Weights of a small transformer language model.
Size: 13 layers, width 256, 3 heads of 64, MLP 704 SwiGLU, vocabulary 16384, 18M parameters.
Architecture: RMSNorm before each block, rotary positions, no biases in attention or MLP, untied embeddings.
Training: a variant of Muon for these matrices, 11194 steps.
MLP neurons of a small language model. Each row is named by its layer, matrix (down: output weights) and neuron, and shows model dimensions 144-239. Each number is 128 + 24 x the weight over its row's rms, rounded and kept within 0 to 255. A neuron's up and down rows have the sign that makes its largest values positive.
After each neuron's rows, "fires before" lists the tokens most often just after its 100 highest values on Wikipedia text that the model never trained on.

L7.down323 [102  67 192 136 120 105 102 114 139 146 123 124 128  67 158  87 120 129 122 105 122 132 130 104 151 144 141 128 113 178 128 147  99 120 122 106 139 115 123 141 168 132  92 140 133 135 163 153  91 169 118 122  75  85 137 164 141 136 129 153 115 113 147 154  87 116 120  85 137 135 121 137 157 138 119 142 132 157 137 144 119  55 130 109 137 130 142 114 146 124 131 134 137 141 117 158]
fires before: ":", "19", " |", " place", " office"

L6.down636 [152 106 172 131 145 117 124 143  88 118  93 137 135 127 134  90 141 128 117 174 159 137 129 109 117 104 114 157 128 146 113  90 115  91 125 184 102 101 142 133 107 143 141 122 129 164 126 118 174 122 141 107 104 129 111 120 120 117 121 152 158 123 139 122 114 215 104 152 123 126 127 130 142  88 110 157 104 112 176 146  60 133 143 168 108 140 130 116 127 102 122 128 119 104 142 149]
fires before: " ", " –", " ("

L6.down103 [153 122 136 138 114 118 145 123 104 129 144  77  97 114 150 179 167 116 164 150 175 100 131 100 113 114  85 144 153 136 127 135 145 151 122 125 155 126 148 121 175 159 135 132 132 122 129 133 126 128 115 137  90 175 121 103 141 151 137  70 130 154 134 160 103 108 152 143  66 106 125 150 140 132 116  83 122 107 168 108 111 136 146 130 130 108 110 149 110 110 103 130 119 148 108  83]
fires before: " to", " in", " for", " as", " on"

L3.down159 [ 95  88 118  84 133 102 134 139 111 141 123 128 121  97 102 104 110 148 109 151 109 119 122 112 140 152 136 159 140 125  53 115 104 168 120 139 133 130 108 105 125 111 122 104 116 144 134 121 169 142 162  98  99 106 123 147 102 119 107 156 105  91 113 132  98 142 126 106  64 161 138 135 119  71 150 122 103 141 126 119 121  91 126  77 111 127 109 110 109  79 147 152 137 148  77 161]
fires before: "\n", "==\n\n", "==\n", " ==\n\n", "===\n\n"

L6.down653 [145 151 121 172 106 146 137 127 117 102 183 148 120 100 127 121 150  94 118 137 133 120 127 118 146  93 123 118 131 171 109 105 114 142 138 133 140 149 188 142 154 113 131 102 100 140 167 124 137 154 148 131 128 139 120 122 109 166  87 153 106 113 132  90  89 156 157 120 124 122 115 122 127 149 171 117 152 130 105  85 144  83  44 126 100 124 129 117 116 117 110 150 100 109  84  95]
fires before: " ", " –", " —"

L10.down674 [113 154 116 119 129 105 124 159  88 114 112  88 145 117 130 140 103 129 143 156 117 142 143 126 159 107 146 144 131 126 177 125 107 137 108 175 141 110  94 123  84 105 132 130 154 103  79 125  98  97 122 136 160  99 120 143 108 160 135 130 147 114 122 145 154 141 116  98 124 114 109 106 145 119 140 136 111 106 115 153 113 174  92 112 142 157 142 159 131 140 102 163 137 154  95 109]
fires before: ".", "5", " |"

L6.down543 [166 101 159  95 124 117 154 166 140 121 138 151 120 125 147 167 141 124 118 144 146 121 142 113 111 128 127 145 133 145 120 115 152 126  92  99 117 119 155 137 156 166 183 160  92 125 165  93 162 129 140 152 104 122  94 125 121 105 141 132 177 101  77 128 116 139 131 144 155  95 114 123  95 144 124 122 132 129 162 111  96 168 155  87 132 124 190 113 141 139 133 172 118  87 108 164]
fires before: " a", "===", " an", "==", "|", "-"

L2.down329 [109 122 135 118 102 126 124 126 143 112 144 121 138 119 126 147 165 132 150 136 126 113 121 131  83 152 116 115 126 132 122 149  87 108 117 155 147 123 153 121 118 123  75 100 122 146 104 149  65 167 152  89  98  84 126 144 115 127  97 117 119 150 134 112 127 153 137 134 116 134  86 117 154 139 106 102 115 139 123 119  89 151 172 118 125 138 114  59 106 110 140  90  98 156  70 106]
fires before: " ", " |", " —", " in"

L2.down180 [137 156 105  97 115 149 105 156 121 110 163 138 125 173 169 134 156 156 111 162  80 123 114 105 113 149 121 171  86 140  83 160 144  82 140 139  98 121 165 126 127 171 112  98  74 127 135 105 101  87 126 134  86 142 104 146 112 113 140 143 112 143 123 130 140 143  86  86 139 106 121 131  99 140 121 124 137 150 108 108 157 146 165 108 138  84 116 101 122 108  90 131 129 122 145 106]
fires before: " to", " a", " in", " by", " for", " on"

L3.down57 [125 137 101 161 150 122 125 117 123 138 127 155 105 138 123 119 112 107  99 140 150 107 100 144 119 119 110 147 169 116 133 118  69 111 113 153 154 118  60 169 133 100 162 121 116 127 115 107 130 125 116 124  97 106 156 111  99 136 160 117 144 110 114 144 171 135  74 115 148 129 142 121  99 124 150 113  98 150 149 165 129 115 132 163 111 117 165 127  86 118 136  99 160  76 150 108]
fires before: " |", " the", ","

L3.down13 [102 108  96  95 142  91 123 129 138  85 116  76 142 123 130 145 163 172 135 134  97 106 163 127 140 126 127 184  91 100  97 119 110 123 145 133  97 143 147 161 139 111 122 100 125 121 127  98 116  71 167 124 106 121 130  97 109 122  99 149 139 129  76  99 112 117  87 150 101 117 144 154 137 134  93 100 158 105 142 120 126 138 104 130  76  95 169  94 140 113 149 151 148 111  92 133]
fires before: "==\n", " ", " and", "==\n\n", " ==\n", " ==\n\n"

L3.down367 [116 133 120  92 149 115 119 120 171  76 124 150 104  98 119 154 132 122 137 120 135 125 101 104 165 111 115 169 123 130 154 111 119 114 110 152 111 161 123 125  94 103 160 146 108 124 142 145 153 141  86 182 164  96 105  92 164 153 117 141 138  89  98 115 134 123 148 135 125 130 152 146 127 115 109 114 155 145 144  84 124 165 124 149 144 134 140 186 170 122 161  91 113 176 162 114]
fires before: " ", " the", " every", " males"

L3.down35 [159 153 145 118 143 112 135 163 127  89 121 120 133 136 111 115 143 157 108  85 146 147 120 177 140 143 149 157 140 134 116 117 143  92  89 121 122  84 146 106 137 153  96 127 141 153 113 117  83  96 106 108 103 133 136 149 109  69 129 126 138 126 113 155 131 141 147 123 132 151 137 125 149 103  97 123  84 140 110 140 136  90 161 116 135 136 144 121 115 146 159 131 118 130 135 174]
fires before: ",", ".", " and", ".\n\n", " City"

L6.down198 [102 163 105 118 151  81 153 127  85 118  95 120 133 123 105 112 125 118 140 116 122 155 126 150 115 119 149 108  69 127 118 119 121 117 140 134 147 131 104 111 143 103 142 110 109 130 104 134 148 158 168  95 140 122  89  90  91 130 121  99 146 115  96 138 142 134 149 121 137 144 148  88 134 121 151 121 140 149  98 107  94 105 158 137 148 138 157 134 115  97 143 112 118 142 119 183]
fires before: "–", "-", " |", " –", ".", "),"

L3.down345 [125 150 158 180 131 149 112 133 154  92 104 159 137  91 124  94 145 118 149 120 121 154 104 133 129 115  95  80 132 118 107 123  99  78 124 161 149 131 135 144 135 159 162 129 139 144 134 120 148 128 107 124  87 129 151 142 111 152 172 150 175 121 142 119 104 153 126  88 129 165 108 135 146 129 129 125 146 144 145  95  99 143 149 143 110  98 153 147 109 127 125 141  83  71 124  89]
fires before: " "

L7.down474 [162 124 137  82 119  82 141 126 120 129 126 140 128 137 172 124 122  77 106 157  95 132 121 125 141  96 161 140  81 139 119 147 100 143 149 135 134 109 140 131 143 156 153 153  97 112 115 134 136 117 140 129 102 134 182 115 112 128 136 172 139 145 131 131 120 118 153  76  93 125 142 154 139 176 127 118  98 173 155 123 129 139 163 103 115  93 155 155 122  98 158 129 134 173 112  87]
fires before: " to", " in", " the", " on"

L10.down332 [135 135 128 137  81 120  93 147 142 145  88 120 110 147 166 143  96 114 140 144 152 121 114 121 162 129 116 101  70 117 157 144 108 148 206 100 146 145 148 133 140 141 124 104 132  94 139 135 119 150 146  83 139 154 132 128 112 118 120 149 126 137 116 144 168  81 149  91 156 125 122 150 157 109 115 118 144 157 143 116 146 108 104  99  63 121  56 115  96 134 167 108 124 137 129 114]
fires before: " that", " to", " of", ",", " the"

L2.down183 [106 148  88 150 112 108 121 109 116 121 172 109 113 103 106 132 120 118 114 127 169 144 113 132 154 142 103 124 111 173 164 137 126 130 136 180 104 127 173 103 170 137 115  98 128  93 156 151 123 151 148 110 130 127 112 127 141 113  87 137 138 113  91  85 120  98 123 138 136 136 114  98 123 165  96  93  82 146 158 125 114 151 107 124 123 166  88  73 148 173 153 131 151  98 116  92]
fires before: " ", " —"

L10.down469 [ 99 138 155 114 115  87 174 149 110 117 148 146 152 123 174 137 163 112 125 159 112 104 116 133 116 134 140 129 127 147 103 102 132 124 184 106 124  95 123  88 136 164 134 156  83 134 108 141 112 135 156 139 120 143 141 116 132  95 135 145 134 128 140 115 115  91 128 101 138 107 130 132  90 142 120 135 119 144  49 104 145 145 166 159 129 159 131 136 119 122 108 108 147  96 115 145]
fires before: ".", "–", " of", " minutes"

L4.down206 [113 149 150  96  82 149  94 135 147 113 123 106 141 103 144  96 109 120 100 148 128 104 124 124 131 131 150  87 116  97 144 128 143 110 128 133  85 121 140 148  90 119 107 100 103 108 151 137 155 121 154 119 143 127 128 131 150 135 117 104 120 108 181 151 163 122 104 140 101 132 134 144 148  95 143 144 130 161 124 165 100 158 126  74 130 125 160 108 151 172 119 114 147 123 104 124]
fires before: " place", " (", " |", ":"

L6.down522 [118 151 127 111  96 129 121 155 108 156 119 137  95 130 110 128 117 124 130 130 101 156 138 168 113 157 128 152 125 101 117 104 127 170  94 114  80 114 131 114 149 158 162 126 181 125  94 148 145 104 104 184 124 113 145 183 130  69 125 132 137 125 125 112 112 161 128 119 104  76 107 147 176  91 106 141 148 159 165 109 139  82 106 141 119 127 112 101  85 115 113 162 138 138 143 162]
fires before: " ", " |", ":"

L3.down115 [ 99 153 176 153 160 129 114 151 189 126 142  82 124  86 156 130 153 183 156 171 112  99 156 134 169 153 128 129 151 140 108 147 111 116 145 155 115 149 128 109 162 149 142 136 123 133 122 163 120 119 130  93 103 130  92 145 133 137 116 170 143  85 131 137  98 136 125 178 157 148 130 173 169 109 127 136 114  99 151  96 129 161 139 128 135 139 133  90 135 140  98 119 161 139 115 118]
fires before: "20", "19", "18", " "

L2.down313 [164 106 147 114 137  98 115 145 103 123 111 133 117 109 159 126 101 115  99 140 151  99 155  93 142 145 125 106  90 135 101 115  90 109 115 145 122 126 133 153 101  97 122 128 110 148 115  78 157 137 152 132  86 125 154 108 147 123 127 133 130 126 140  65 144 131 154 172 141 108 131 112 149 140 112 132  56 126 164  74 107 139 176 123  80  89 130 161 127  78  69 121 148  76 146 144]
fires before: " a", "ulus", " an", ".),"

L4.down513 [163 144 133 102 141 127 123 128 149  88 112 150 112 128 173 114 107 103  88 135 116 139 110 134 119 139 171 135 158 119 147  95 144  86 102 121  79 137 129 136 127 180 147 107 123 159 167 148 177 174 147 134 150 168 133 134 125 113 133 122 145 150  97  86 152 107 120 171 146 116 148 139 120 157 158 135 122 161 113 121 122 145 131 127 163 136 144 146 144 120 128 148 126 138 105 126]
fires before: " a", " an", "born", "In", "On", "Born"

L3.down441 [109 113 141 140 148 102  67 100  93 151 127 146 119  98 107 165 126 100  94 121 116 125 114 117 121 102 124 104 127 140 152 125 121 109 137 147 140 118 146 101 107  91 144 132 161 132 131 140  87 121 130 109 101 136 142 134 127 117 115 134 129 112 156 113 139 124 120 120 119 121 162 115 116 144 102 100 120 142 148 121 185 127 152 119 110 171 164  94 133  81 141 133 116 130 158 110]
fires before: "0", "1", "2", ".", "6"

L3.down539 [139  94 179 141 134 120 140 151 119 109 125 130 145  98 141 146 142 143 115 129 113 101 128 182 147 156 143 137 129 152 105 137 102 160 114  81 135 123  99 144  86 121  75 103 124  87 111 136 129 100 119 144  95  83 140 157  99 146  99 120 118 175 172 129 128 168  99 124 106 121 141 152 118 130 140 162 115 155 121  58 107 111 135  95 142 112  88  84 153 104 129 129 111 154  79 132]
fires before: " |", " /", "00", " ", " medal", " ("

L6.down585 [131 145 143 131 119 165 166 159 130  96 157  89  91  98 131 143 122 124  94 123 124 131 128 138  88 149 140 131 124 164 124 121 165 140 121  64 135 130 123 106 136 130 118  72 150 149 183 123 156 136 141 155 145 112 157 146  85 149 117 169 110  85  98 143 142 142 184  98 111 153 139 104 148 153 136 104  96 127 158 108 133 136  74 123 122  90 175  76 119 156 138 191 125 167 103 100]
fires before: " ", " |", "1", " |\n", "4"

L10.down390 [132 147  89 139 145 114  92 109 118 145 136 179 127 161 135 124 110  98 109 199 153 146 141 129 127 131 145 181 119 104 130 115 137 129 102 146 131 113 128 137 146 141 130 162 114 112 147  97 137 123 155 126  99 123 175 126  91 167 151 107 142 148 104 126 115 127 124  66 134 149  94 132 115 141 110 146  94  74 118  98 115 123 151 122 123 136 122 139  87 138 103 188 138 116 177 138]
fires before: ",", " the", " there"

L2.down302 [140  92 146 135 140 140 142 124 132  64 121 129  98 124 127 121 166 111 144 166 104 105 127 120 135 140 132 117  95 119 145 148 129  96 151 125 162 141 154 116 186 117 153  87 189  89 108 121 137 113 123 120 123 135 125 140 116 122 165  92 114 134 148 120 130 121 176 119  98  99 134 123 133 106 120 118 122 137 115 119 133 151 175 160 133 160 127 152 122 123 149 102 125 129 137 140]
fires before: " ", " |", "av", " UTC"

L6.down560 [ 95 161 116 108 167 177 115 141 145 103 176 139 134 109 123 150 129 107 151 125 136  98 149 133 163 129 108 142 150 153 127 119 122 147 107  99  89 154 163 113 121 139 125  95 128 184 145 153 116 134 171 126 110 139 129 170 132 171 156 146 109 123 145 147 172 136 159 128 109 144 130 157 145 123 148 136 175  99 178 134 148 123 141 146 116 148 174 139 108 143 101 131 137 132 134 100]
fires before: "-", " office", " ", "65"

L10.down425 [113 118 121 109 130 125 123 108 145 153 126 138 149 135 143 118 135 148 126  89 149 112  95 140 128 125 103  92 148 153 130 139 130 151  97 111 121  99 111 125 129 139 136 124 148 157 150 146 177 118  95 132  83 131 121 101 106 111 184  88 188 135 119 137 160 110 123 139 155 140 114 142 167 153 158 120 177 120 117  94 164 127 118 103  77 138 132 102 136 122 113 118  98 101 121 159]
fires before: "18", "19", "22", "21", "16", "17"

L6.down195 [150 132  98 125 126 133 190 115 170 142 175 142 105 151 117 138 152 118 143 155 173  83 129 109 118 135 119 160  97 114  91 135 103 104 118 142 107 107 131  85 123 126 102 151 157 123 170 169 106 142 126 151 137 152 167 153 159 149 162 152 137 128  90 119 110 128 130 146 144 117 106 137 151 119  96 154 156 120 115  96 139 137 123 112 105 151 182 121 159 149 118 113  95 151 133 116]
fires before: " ", " the"

L6.down496 [157 134 100 141 131 122 147 149 170 120 124 138 130 119 158 151 152 115  92 137 163 115 145 100  83 149 152 122 138 105  98 130 100 106 133 141 126 136 138  77 101  97 120 144 126 108 165 124  99 157 107 103 131 154 196 113 104 143 140 115  99 131 164 131  92 177 107 141 149 128 131 139 144 116  74 119 121 148 166 139 119 113 142 155 154 147 139 143 126 144 139  92 151 147  78 168]
fires before: " ", " S"

L10.down448 [129 188 123 105 135 116 128 157 130  98 112 140 141  93 166 132  96 102 117 103 134 130 154 130 107 151 138 129 132 121 122  88 105 126 106 122 130 108 142 105 123 118 109 127 146 144 110 131 104 114 144 151 115 117 154 132 100 131 158 118 127 144 129 104 103 147 138  91  96  95 147 111 125 116 127 132 140 124 148 136 114 137 111 117 154 107 121 126 158  85 141 126 159 100 102 117]
fires before: " "

L6.down303 [149 190  90  94 127 136 159 131 136 162 171  89 109  91 139 120 150 151 156 131 144 104 168 104  98 109 137 107 168 150 150 154 143 133 103  83 155 112 134 144 160 151 151  84 115  91 144 137 120 140 160 136 135 167 131 121 125 109 107 123 132 144 135 114 145 113 100 120 126 173 138 126 100 165 138  91  88 148  89 133 104 133 141 130 114 117 103 102 150 119 140 140 101 153 121  96]
fires before: " to", "0", " as", " that", " in"

L7.down173 [126 161 128 140 146 103 149 143 132  77 148 131 131  90 137 101 151 138 113 132 139 119 128 152 144 140 150  87 166 154  94 128 132 125 143 129 163  95 123 122 146 145 124 128 115 151 135 111 140 124 165 117 149  98 131 108  98 124 131 143 159 154 145 129 132 144 140 120 123 122 150  99 108 110 140 118 146 113 192 108 103  98 123 147 147 134 118 100 125 131 161 139  76 113 156 137]
fires before: ",", "0", " Best", "7", " Home"

L4.down471 [171 111 171 108 109 154 108 163 145  90  84 112 118 114 146 129 124 157 136  97 134 110 126 167 139 186 107  87 152 148 130 146 132 103 145 143  94 113 133 145  99 134 159 137 134 111 137 127 117 159  90 103 100 113 141 137 180 170 129  92 117 176 135 126  83 123  92 116 111  77 128 158 123 105 144 104 130 150 101 101 121 135 101 125 132 111 114 117 128 150 117 134 119 133 114  77]
fires before: " |", ":", " in", "0", "00"

L2.down504 [113 151 131 145 126 104 123 151 177 136 116 136 142  68 105  83 141 120 107 171  90 119 136 113 171 125  90 100  99 106 136 122 115 126 119 133 144 102  95 127 117 108 113  87 159 127 120 139 117 132 125  78 102 127 102 139 117 148 159 143 131 142 139 123 158 135  90 144 151 167 171 128 176 109 109 152 116 135 178 134 123 139  97 135 145 175 101 123 123 155  98 158 107 109 134 123]
fires before: " ", "32"

L7.down551 [146 122 154  90 151 167 118  98  77 139 149 152 135 126 124 115 129 126 100 117 124 142 136 111  92  89 124 124 151 130 118 118 139  78 145 106 142 119 138 115 178 130 170  87  93  98 146 149 127  81 134 163 117 146 115 130  97 124 116 124 149 100 136 172 146  94  94 141 118 149 119 107 107 153 110 123 101 112 108 141 134 130 164  82 131 117 108 139 177 133 113 165  93  86  96 117]
fires before: "==", "The", "===", "-", "In"

L6.down126 [105 149 129 174  96 109 137 166 120 124 127 110 142  74 105 147 133 115 160 148 136 128 144 150 146 114 150 110 140 146 147  86 150 108 128 137  93 137  97  94 120 105 138 150 171 128  96  93 121 102 115 143 117  82  66 118 121 146  94 155 116  93 166 109  91 122  93  94 135 105 153  84 131 155 131 148  90 170 137 105 137 121 119 148 160 168 160 120  94 111 112 126 114 166 138 190]
fires before: ".", " |", " in"

L7.down146 [138 183 105 158  96  93 137 165 136 147 146 148 118 136 139 140 146 126 106 131 123  96 160  70 154  98 154 134 119 118 105 168 151 138 101 135 168 134 112  92 127 102 102 164 118 145 133  90 164 157  85 113 122  97  78 130 110 114  93 162 128 137 124 110  96 121 139 122 140 103 116 108 183 125 147 137 145 135 127  94 161 140 120 118 108 145  92  99 132 112 145 131 131 118  93 123]
fires before: " the", " which", "00", " his", " ", " its"

L4.down283 [127 151 164 171 149  88 130 138 134 115 136 181 150 141  88 103 125 198 157 102 163 146 127 152 105 169 151 114 112 105 101 117 143 146 115  69 158 114 156 143 115 126 150 123 134 106 165 133 110 112 163 165 108 129 134 141 126 153 133 142 154 134 140 131 118 149 118 185 143 153  97 121 183 115  73 172 118 133 157 161  96 158 138 161  99 127 109  81 130 167 140 126 163 155  80 118]
fires before: "0", ",", ";", " |"

L6.down237 [ 94 117  99 119 115 113 146 144 166  99 177 162 103 112 152 120 128 118 104 178 147 134 112 153 127 140 105 131  93 115 110 135  98 101  80 152  89 116 115 126 144 105 106 125 135 120 130 127 140 165  94  99 121 181 117  92 117 141  97 135 123 143 159 124  94 161 102 143  48 178 145 148 113 142 122 159 135 114 134 133 105  78 136 110 103 110 149 148 164 128 166 134 109 127 103 135]
fires before: " ", " C", " W", " F", " Hor", " Arch"

L6.down337 [135 179 128 139 143 114  91 159 152 116 125 120 177 123 152 151 189 100 174  89 172 129 128  71 166 147 128 142 133 155 134 122 130 130 107 137 129 130 119 121 116  98 126 100 147 169 126 129 158 139  96 120 106 126 139 114 106 121 175 175 121 113 109 143 144 129 155 120  90  97 127 126 132 143  69 124 110 110 133 100 142 131  81 117  89 140 161 145 160 139 131 127 134 150 145 171]
fires before: " ", " the"

L6.down428 [156  87  78 124 118 119 144  99  94 146 101 124 136  91 125 120 156 141 175 150 119 141 141 123  98 109 134 197 139 114  99 122 131 120 114 120 150 107 130 116 138 126  79 153 112 117 140 124 117 144 125 167 134 169 125 125 149  83 128 110 160 148 168 145 108 134  98 154 135 152 149 143 143 147 104  87 150 174 131 113 107 119 139 134 130 154 114 124 160 124 139 121 100 127 147 114]
fires before: " by", " in", " to", " for", " as"

L3.down540 [163 155 104 148 112 173 150 138 126 100 166 124 131 148 107 139 128 119 167  74 123 123 107 159 146 166 144 151 134 138 114 125 144  94 137 162  81  77 140 103 165 141 164 106 122 153 140 154 127 106 116 120 120 144 131 150 188  92 123 148 162 127 132  91 119  97 130 154 137 114 171 119 144 109  84 134 111 142 143 146 112 123 145  85 143 110 153 133 100 100  98 175 140 167 105 105]
fires before: " |", ".", " |\n", ",", ")\n", "\n"

L7.down362 [128 134 106 157 167 108 146 102 148  91 142  74  82 106 122 162 108 127 134 110  97 147 130 140 156 102 139 126 159 131 161 123 114 179 122 120 161 105 133 118 159 125 131 142 144 120 154  83 133 135 151 113 134 144 148 135 104 153  96 160 103 115 116 117 151 145 124 141 118 140  96 129 121  92  94 102  97 114 149 122  99 122 128 112 121 107 131 158 128 112 150 162 168 104 144 128]
fires before: "0", "1", " |", "4", "2", " to"

L10.down323 [127 102 127 115 115  79 126  99 130 149 144 123 141 162 110 119 173 136 148  98 107 150 128 113 175 123  84  98 127  77 142 120 132 158 123 139 156 174 112 124 141 137 128 106  92  93 142 107 161 135  78 126 116  97 137 135  97 143 163 138 142 140 168  79 147 113 141 116 109 162 148 109 145 115 107 131 150 139 125 162 127  96 130  98 122 104 141 123 151 110 141 109 101 102 138 120]
fires before: "22", "26", "2", "21", "20", "16"

L4.down267 [130 155 109 132  94 163 149 120 121 153 120  88 113 145 133 142  93 154 130 182 165  97 141 112 105  62 132 136 128 120 142 112 141  99 157 121  87 109 135 161 139 130 151 103 105 117 106 130 124 153 190 134  90 141 154 112 153  96 106 126 138 104 105 121 131 162 102  79 181 149 119 158 120 134 173 168 110 138 116 137  49 102 115 133 133 122 127 132 126  89 119 170 144 161 145 146]
fires before: " -", " Aj", " the", " Lin"

L6.down618 [ 87 161 148 113 119 141 127 130 124 140 163 104 115 128 210 154 137 140 120 125  94  93 134  98 131 140 133 107 159 143 117 126 131 122 150 138 120 106 141 117 111 112 118 147 165 136 143  86 123 128 127  89 113 102 107 114 115 161 135 151 129 102 156 152 157 173 114 113 116 122 160  83 106 115 152 180 158  91 144 137 124 122  75 152 164 161 135 124 139 143  92 135 138 105 128  79]
fires before: " ", " century", "0", " of", ","

L10.down305 [109 128 148 149 132 120 156 126 163 120 131 144 126 138 101 114 128  99 146 153 133 180 105 151  89 154 118 180 154 168 103 118 132  97 102  81 102  92 117 126 149 134 120 137 140 100 165 142 159 104  82 136 138 140 124 138 144 132 142 132 130 146 109 117 157 125 152  93 144 113 122 115 147 121  98 167  82  99 122 160 114 128 156 143  86 131 139  86 106 111 136 166 133 129  98 100]
fires before: " |\n", " \"", " ", " |"

L7.down135 [112 113 152 169 107 163  94 122 148 114 127 147 163 129 113 133 161 112 127 112 130 127 123 124 101 178 150 108 157 119 118 101 126 118 158 154 193 168 120 104 116 149 144 125 123  90 128 117 139 118 155 150 129 126 122 122 160 117 123 110 103 135 132 113  86 122 119 141 122 123 192 115 130  76 159  91 143 157 143 116 120 132 115 114 123  88 139 155  94 171 136 167 114 131 148 125]
fires before: "-", "|"

L10.down385 [155 138  89 148 110 152 153 164  94 138 149 115 131 147 117 119 165 161 132 138 121 169 110 106 104 136 122 101 147 128  81  96 121 141 151 119 128 122 112 132 150 151  75 102 129 129 179 115 151 139 146 108  95 124 151 119 113 122  87  92 123 123 184 107 120  90 144 139 123 143 132 152 136 146  82 145 129 129 115 103 165 124 103 156 145 114 119 114 128 117 110 163 146 157 129 125]
fires before: " ", " (", " /", "1", "."

L7.down671 [123 121 118 167 194 124 141 129 126  70 157 159 161 145 112 114 115 136 116 117 135 132  95 116 155 157 126 121  97  86 152 127 120 152 114 108 110  94 132  99 123 154 114 128 168 151 138 129 130 103 155  91 145 141 100 141 133  80 130 106 169 162 120 145 133 133  96 139 169 118  76 125 142 119  92 141 152 108 100 131 134 122 144 128 159 137 128 125  88 130 162 109 144 183 138 190]
fires before: ",", " |"

L3.down243 [ 94 110 102 147 186 116 109 148 164 111 110 132 114 138 103 148 143 118 112  91 126 127 150 125 135 134 120 122 109 106 129 126 111 158 147 155  87 109 184  94 126 118 104 123  93 131 145 147 114 147 107 118 142 152 119 119 142 121  97 100 135 124 130 106 128 116 144 135 150 124 153  89 123 143  72  77 119 124  98 119 115 152 145 101 136 120 125 130 131 176  91 117 144 171 139 143]
fires before: " |", " |\n", "N"

L2.down280 [ 94 120 135 160 141 140 117  94 117 105 138 138 102 118 138 104 114  81 152 143 135 126 104 147  98 147 127 123 137 103 105 125 110 167 154 152 141 122 126 149 134 146 158 109  94 108 105 132 128 117 124 127 108  72 168 151 157 135 114 118 160  88 114 143 113 162 100 105 125 154 110 111 109 125 198  74 102 171 157 119 127 143 104 147 126 118  94 146 125 166 134 111 147 160 171 106]
fires before: "|", "in"

L2.down106 [109  96 170 134 148 142 147 114 138  96 153 137 122 120 145 131 160 140 111 160 159 114 113 103  86 149 139 138 103 120 126 111 142 112 123 147 131 105 129  97 160 121 133 147 188 125  97 143 119 148 147 120 147 131 113 155 133 114 135  96 125  93 151 116 132 139 127 164  55 113 142  80 107  79 144 153 128 119 137 109 119 125 115 125 103 141 107 127 162 143 114 108 117 146  97 121]
fires before: " ", " (", " Apps"

L10.down130 [135 128 141 116 125 119 124  75 154 121 162 151 144 116 136 129 110 128 105 150 122 157 127 122  81 127 113 111 122 149 151 112 173 111 122  89 155 124 161 138  84 123 130 123 157 118  95 140 164  74 103 118 115 113 151 130 140  81  75 128 104 130 134 155 123 126 158 122  72 122 182 167 154 123 110 137 154 163  99 143 110 155 112  83 165 124 159 161 163 138 122 123  91 120 159  56]
fires before: "-", " famous", " wat", "FL", "w"

L10.down154 [152 109 120 116 145 118 113 124 151  92 101 100 119 129 101 106 103 104 117 125 153 133  93 130 105 139 155 100 129 157 113  71  86 125 171 136 119 102 102  85 141 105 129  90 123 126 105 123  87 141  98 137 133  58  98 109 150 181 116 134 100 135 120 134 135 165 131 130 165 101 103  91 195 102  82 105 139 153 125 110 125  88 108 176 147 130  86 142 109 132  91 141 136 153 152 120]
fires before: " |", " League", "–", " "